MLP neurons of a small language model. Each row is named by its layer, matrix (up: input weights) and neuron, and shows model dimensions 16-271. Each number is 500 + 25 x the weight over its row's rms, rounded and kept within 0 to 999. Numbers have three digits each.
After each neuron's rows, "fires on" lists the tokens most often at its 100 highest values on Wikipedia text that the model never trained on. A number after a token or word is its count.

L11.up1156:555501546512475500492486520522431506534489507476484483489526518492491511468506519524461504500459483502471508503467493484523528498493487495532466460468511482509537502466519508531477534526536506497508509506464529502563456514452498497464495494475474449454509517481514518513507491520533522527513501497495455491499517493520521491497490501531456513500493534527486537503505521480517468522474472511532470522489461505481505496524442551511485498489478508489473497504537523491508489511506523484505547512477501526488484498506501474487534514474524509526516525431504533518430495498524512524518473512508543530496476505521505526462518491467510474459535517563508470488503488452554510492489523523511479473469490521521455495464498474505509485499521498488477454518577513454507544445518498
fires on: "." 36, ")." 8, "a." 5, " the " 4

L11.up607:517500486484504516468523487523531459502468534534514470483573461553492513509489477519477486528494437518506475489491495509506505468503482555497459475535463471525497513498488471471507480504507489479510496525486483526498446538492516476427498477479519500508489538530512537556514497474512490467495570479475498509537497536450547516510473543525523485467516489531524492541455481478554523490525448435508508507520515478509501499482508480524480496478496521487499515495463545546518490444514525508506498508510543493511496478533533542514542486515476503491518480462501517508482503471456499509527513495498498493487492479487517515489503501510540512464497530482479505501472507492493508511498508536511506491516473495529493467490470468494478525455525508511541506528515511532517523510511485
fires on: "," 71, " of" 14, "|" 7, ":" 6

L9.up288:502507458476492539527474544513532504515481491542503484470564502478451496501475524478475518486502503517505516508481496510516492541467489581500520474481489485461493456518534502455553484493469501461490531491467503519502503515502476499500489501496484472503543474499501510498500469538490445465527542478454491545507482502487512481474471497543538484501503478548531486519514479492520470493491548510488506487488487508501485530503499506502488483522526528439465522472477534480470510470486547506498484494518506479527493494474510479486531525495525467468502492439505473523521533523468533468462504509477464494472508540458497526488502535490536513471544505488479459515495491462491476561489505494501502509549525491473443524532479478488514509515501491512488479538484524535446503495531523
fires on: ":" 48, " of" 24, "," 16, " |" 8

L7.up148:513494466516469503471538499484501486491504519437516518502470531524456453503478493489478510489466501499460453485502499526502558519518524523520489481431501471481524490509525497464493474524521534506516514517514492476519506492467521503510480477523488479551496493490474523510486504499538550507522491497507471480447482462523492487472492506519501522530489538543520482513503518456532493526497509468512506521518466558544515522494491530435505511518494527496511487455503524497540522487482531487512514521497580505444459555484498473464501467496478494479500525473457491463488496472518519509506594497531542494512486461509521494536520518515535526510526489502477460464476473479547492488503484500487529506512500514489509524528486473532507515516514538512526484499519527490475517483485515
fires on: "." 25, "ia." 9, "er." 8, "ing." 8, "a." 6, "ed." 6

L11.up689:494473497481511465486503511513487473530480494497530479524511459508477499497492464512457496499481441496508534449491481533475470469517513510470475513492435500519463511508511539436532527495492523499532525462461491570486540500505535529489513504468506508520489515486502446551495498505467514537516508536497498498512548506533499500532477508527501527506510484458497509508535525485484476457516522487491534550472518540550529516502504501523525468492520479546486461538480507534512514471512502515478528488491466520490489484518560533494498471497490467495536522494484476482436486494481531537520513484502496481527503526509530510503504502501497480500495475505497496483496519551466529479531475498479503498475481453496448524500451467479554500486536548438545532504475532483522533489496548
fires on: "." 28, "T" 13, "C" 8, "K" 7, "L" 6

L7.up514:504490454475476474502464463490523516523523541561480468504471465506452500532482479498510484509477467513420553510504503498553531481495545477444484499507491513543504474536498500510470457498492520473494511485517493487478495494512475463503503461527543553506480506539470521489469505489487515532520466489499516461456489554505470524518502465530507472505499518493484513515511475524538487521524506493492502560483485465548511535535498525465516467495485511531527499518500496507531484457512524458506513483574497546478523451575487486525494457495526500501508524536472478533500544491485460562468455492513537465507482528487518518535497521516485507516502485525485521503507487507496518542516476481496502483473491506512493516478512546503541524481483505488489534510483520509507519461442482
fires on: "ac" 26, "ot" 11, "incip" 6, "us" 5, " fac" 5

L11.up518:495489500487499431452547473468480479530515504456521493509467504507510487451512480496480485480506520518487489541493506523470521483509473500508493479492477461524488484498529528537487485526518501492513510459494517496537518505501500491501474460515428509493554477504456528557510462508529510526530492470488491520505489534462510488474487514493500508467530533544490521509513458505502452499512489553498517509509546496500482503528504513504498474477450511487487531518510496496516526495467501513487479530477459497504507495503469463485530464505468485488502491513478493496531527492521494536518501538498543495479445505525463470519482501465501491473518518548500488462519484502480499563485531495515504530487492472476506492515520518531489521482518508503500505538516481522484530496463501
fires on: "." 48, " early" 6, "\"." 5, "itle" 5, ")." 5

L11.up260:511445525497532530527495512532501488489469535535508419528542479495498483525495486534508467499508493522506497510489483507492506519480522579513516472505476473489497488479522450467516498487467477491510537501513520451499481471471534506470523490513463492487490483487476525500515505551519509505501551524497497515454495553470520471501516505471533503512479477509505438523495517485481519504503537478508525511492452510510471499513492500455505492485533490487486510469475548512527493457443517528468520501469507478525502497507528550536533488525527530508523474481516490515450494522512511494518519489472477493547521471466480487501495476495537544483559480506451496503471499508527528534514530496497505484507503520465450500518486498486505496472516513520499508510529486531501558475493494
fires on: ":" 55, "|" 30, " of" 12

L8.up47:470465490499517519486502493520536539458512493498492481465571492519487434528475498483511481474506534536492521517503509496485526540489528559467480473503444452470483472469502514464531469460470497469498493507529518474541471514452556462501520507516460508500499491468465467530494475500526515483505495482499503545496541529505527497509523511499531493540502524532505492459507496477479510548510502474487542509531472556485512577502500503522501493478478486531474504524465517470536482497492543533484494463474562519479479545499493498542544515523526505496544466501460513478468492471461453504496502496470505511515508473494507451511478452488495522469515474508461501531479501495490510495520515495507524486555513493536460485531500497461501497499484457469475511540502486509501543526525500
fires on: " l" 60, " of" 25, ":" 8

L9.up628:508519493466510517484496509491484499483492455501509480504557512501514498499446505480518496499493514501462491522486535511510565554523494478511496524474539523534518461516513543477510557505480529492493546532498504502509517534475512512479495445515464511493528509510464511483509473511505518508505477507506501503503507473526486490503509563533442473499486482553488503479520538533481492472532425532526473482517554540458507519459496469458490495502468504495481518519510528505513489518497515461481476506454448526522497447479542464512489480500546538518516481465507495530511482527473498562469479490498537517492503501494510471507548465517533477503487491523518485496495491505511528507467553500498524484502502519471506454495489465455497494507474492512507442445563482498534521446511480
fires on: "." 24, " (" 14, "o (" 6, ")." 4, "l" 4, "), " 4